Weights of a small transformer language model: vocabulary 32768, a variant of Adam for these matrices.
MLP neurons of a small language model. Each row is named by its layer, matrix (up: input weights) and neuron, and shows model dimensions 608-703. Each number is 500 + 25 x the weight over its row's rms, rounded and kept within 0 to 999. Numbers have three digits each.
Before each neuron's rows, "fires in" lists the words (lower case) most often at its 100 highest values on Wikipedia text that the model never trained on.

fires in: "gotha", "king", "kelly", "bucharest"
L3.up1218:470539494512471484495475506521491515469520488521508506488472546509512490553437485473495478488483517510501553509499517569478492499522519508459498499462508491495526512526471509534483509504520460486459534507490523521544489516525478492510533488463453474544508510518511490496478499547458473491

fires in: "can", "be", "got", "t"
L3.up3244:491489496521489488475496482525479491521492531519499497487466517502512500503476508511514489505517443539464485488461502463499544520484518503537436487498468492486485506443494521470511488500509490509496512567544495542539514518470509535498524470507483487441483491454517496484560476487529500517

fires in: "for", "of", "world", "with", "season"
L3.up1771:459460524474472475530491519509499496522437487516461497484515466529477506551521522494538525467510517487516510456528469569528474522460498491509445526493517541519500511512505480491481513545530481464472481531457464489527516513447483483530492493501523503485507523536537478491465511531515493472

fires in: "the", "s", "a"
L3.up479:475530522495496496518485480491465496516464508520464507498517530504538517502530512499513520459499473433489476509490471541470520505556545492517490506485504571476493512495514526510486501479490501530464500485477511489507503506496498528517468532493510491513497501494508490496524494478499496500

fires in: "that", "have", "called", "being", "be"
L3.up829:490508511518508488532494482530519502517519497503450505501482475544488557488515478481512508503452485505492515523524501503509517476513533560513470541496491482498505492427510536478479504524525473496487516523547532475489534474515516476494491529493500498488516482528488506469497523484506507498

fires in: "for"
L3.up3493:528477478483498544458474550526485509470518490488457497488498459521462482481474504490521473499491478489481497528498469518506485517499487514476496482479516518480527474475487465531495521517515474532449542514499488522515514504537542494504512458464468529499461502507537472477505529458515541454

fires in: "as", "including", "label", "from", "included", "by"
L3.up3:476497491472463482486479507445514531453550479489488512471465517489504518516491481500539511514522493500515501501502465452508505502510487580501481494502490543520505520505570540500546545572515505483481530492526502478532468520514511499493479533512513505477507501507530475483506523514496498473

fires in: "some", "no", "none", "any", "all", "most"
L3.up1746:432465558500478503492512520482463560508449524523492501525474512563502542523506496479516503565465520525479510502528529536511467526475506523528501503452514494503508506497484542466462507513472431462512533521517495485497493549481507502487574483455454475529507510476536513488528487468534533509

fires in: "an", "be"
L3.up1178:520469497485499505498485485468491489470480483492468499534451482492490507497489501509488488556464485478474502522525559488495513507465480512511417525478522455459523476442520471482484488496487478561505591507561524518479454499501537477474526511486468504538527484500475506476479475534457496502

fires in: "he", "they", "who", "it", "she"
L3.up1562:529526535498479448496473510506492479485499532462477487485482456482454481483545511485486470530532516501532510473527494517509507496506526507472474498496498513481518536454483525507565501469544495523531498465433501473528482490499488492497460457509492482521498485498498478478501455513488515495

fires in: "the", "a", "december", "october"
L3.up1159:499511468505510500462501547502497489480488514513480528510514523541471472482519514487547488501484532519526518539502501512512529518450507565524466475502519497534545489514460516530511532552506430476541514471475490486472495526527501480460487466490477483472431529519504487523518486503467484466

fires in: "born", "on", "1983", "1959"
L3.up989:462544471475515501501499508543583500504525508510445514519495498517477513507497501434516526508533475500520516476497509538523457517514521485491525498487501503519577523524508564500453553508509452501501461516494521507546498458519505518516507499502483469532529505542501477487522517495531505498

fires in: "the", "therapy"
L3.up1578:462479532471488481505489474522510533525521519535461506525472492508501493496518498507541484500491493510495478475532473496509506505506562510523468497529495522477468513494530519508471513509530495501519488507531502500549509485512507505489523490490449495477505506505505516495462479482506497457

fires in: "the", "of", "until", "a", "in", "at"
L3.up2427:492470499465445510463499530520476483479533475528496488498506452502494520506482507524530488500511475529490498515482485525478482493495502544552512482504533517491521516488507481497504546513534438501475509478499536475533498532530514511480528495515519471494465494517528507498523472504487502473

fires in: "the"
L3.up1920:487487540550455496499509501529465555472528489504456564510500502537495483492489508493511487487511503495511507473485500497489467505494481481535472467498453532465489501478495523472501543544506486564518516482490529474499486517502523510507497491523441494433505484548558476491508505479490527477

fires in: "state", "s", "canadian", "states", "indian", "u"
L3.up1487:502502587473454492488497546469475481449485456502485523498528509456509482515531510460497536495492517486541468523511465487539497501486525507487492468470467477520528499502502488487452528544512449518498540540505490546528499507486515523519467464477500487499461481512535494487501495492511510499

fires in: "more", "so", "only", "but"
L3.up2179:518512511463506507483475524539496503495517536505486509512485523472496536478471467525482510487480501498497467542518552479480512528468511512499482511477508491496525512488493482504487493535509472516490543490521509482495500510520492536509471499522470496468553506513517463490502472534468493524

fires in: "an", "animation"
L3.up2910:478508512510489526519506491485480502526482484513502490566481459546496506498518448497501506484434543478503536490443470489443447512512474507520488535479462548500486503453511508511493469497472473483448507485515468493487433507501497506520517553509517475520469507505469486493555434485511493468

fires in: "until", "these", "when", "the"
L3.up451:492470508459473507477520493522507473520516481498505511488477504528485549535498449492480474489473519533471514496496496476446488491488529533505484549488472508506506502475497556466547538519486480493459493506465464488520461527503486501511492459478498521492457488565529502495506530515509515498

fires in: "it", "was", "is", "however"
L3.up2308:462516503457475451532501547522474530493527493492480475498456505531502530493511496483495477524517533475504482495520499506497506510496564501478482497467517492476519506467488508493469489527555494504527536495500508467517509491550489453482529473459446477496523479467526499496523462495494507452

fires in: "he", "so", "as"
L3.up1072:478494548497513509494477489514511545461526484505455491527500446531520468486458482484487542535539518450482460500483487505477487499494520574508493533517496506508485498501466495527498500496557524513507489491492488514508463498555530512531448477492542492485510506555501465484522531490465507433

fires in: "to", "of", "a", "for", "american"
L3.up1210:483521510496485522526491498479522491511509444502465492517464514534493530510499497515530512495507514491486503444499496523479486473490491511477500480488521496497513526486485543516509526542519503514464536496506485476489492491513486498485490470462510536459499509503510497499490487488499477456

fires in: "the", "away", "w", "home", "1995", "1987"
L3.up2806:483498460497476447522499544481521508498496450565493474441516434566459465493494507535528474502488523465482569449517460518522531502466551525518494515461469503483504516529509515523482531493481514493511511526505498478507498529531535525498539506468523511473503503507526488497482476518475495526

fires in: "north", "west", "southern", "south", "northern", "east"
L3.up3504:516514509490480496512509514477493515468486426496505463499507499516529485504483477515498542496453478494481499495487484513487507527484486497512506514480502511487502483515507491500495489514473435476507514522494501521513525490491529509558499535457517491496507490461529509508537463510474516531

fires in: "for"
L3.up3502:495475493520455523490477541484543481510506471497481529505504486519519499485471452483532553499489509473506494482512479486491510513475533534577522504471499539498530510518490479538532507503514472503529529503496505482507477532523508487504453477478516505459489487544475480506507525502494499457

fires in: "s", "not", "was"
L3.up108:493484474507507484444505501494471459452529511474471542454494515477477522492501507492512559491462502515544492498527488435506530521473513464521502492474465514538464508530470517511554496487499512521518547511475489568497497533514502484487507470488469524533492504479463483493493543468484506484

fires in: "is", "and", "a", "or", "an"
L3.up1995:543572443464501516482496499446535502463470500508465510486510512459468554531518491468482522516495503485493512464521500487484533482495502458470540481482501478504511497500497518493473488524489442540459519535512495509547505566470508502519440526496468507544515507493503498490496485472465463505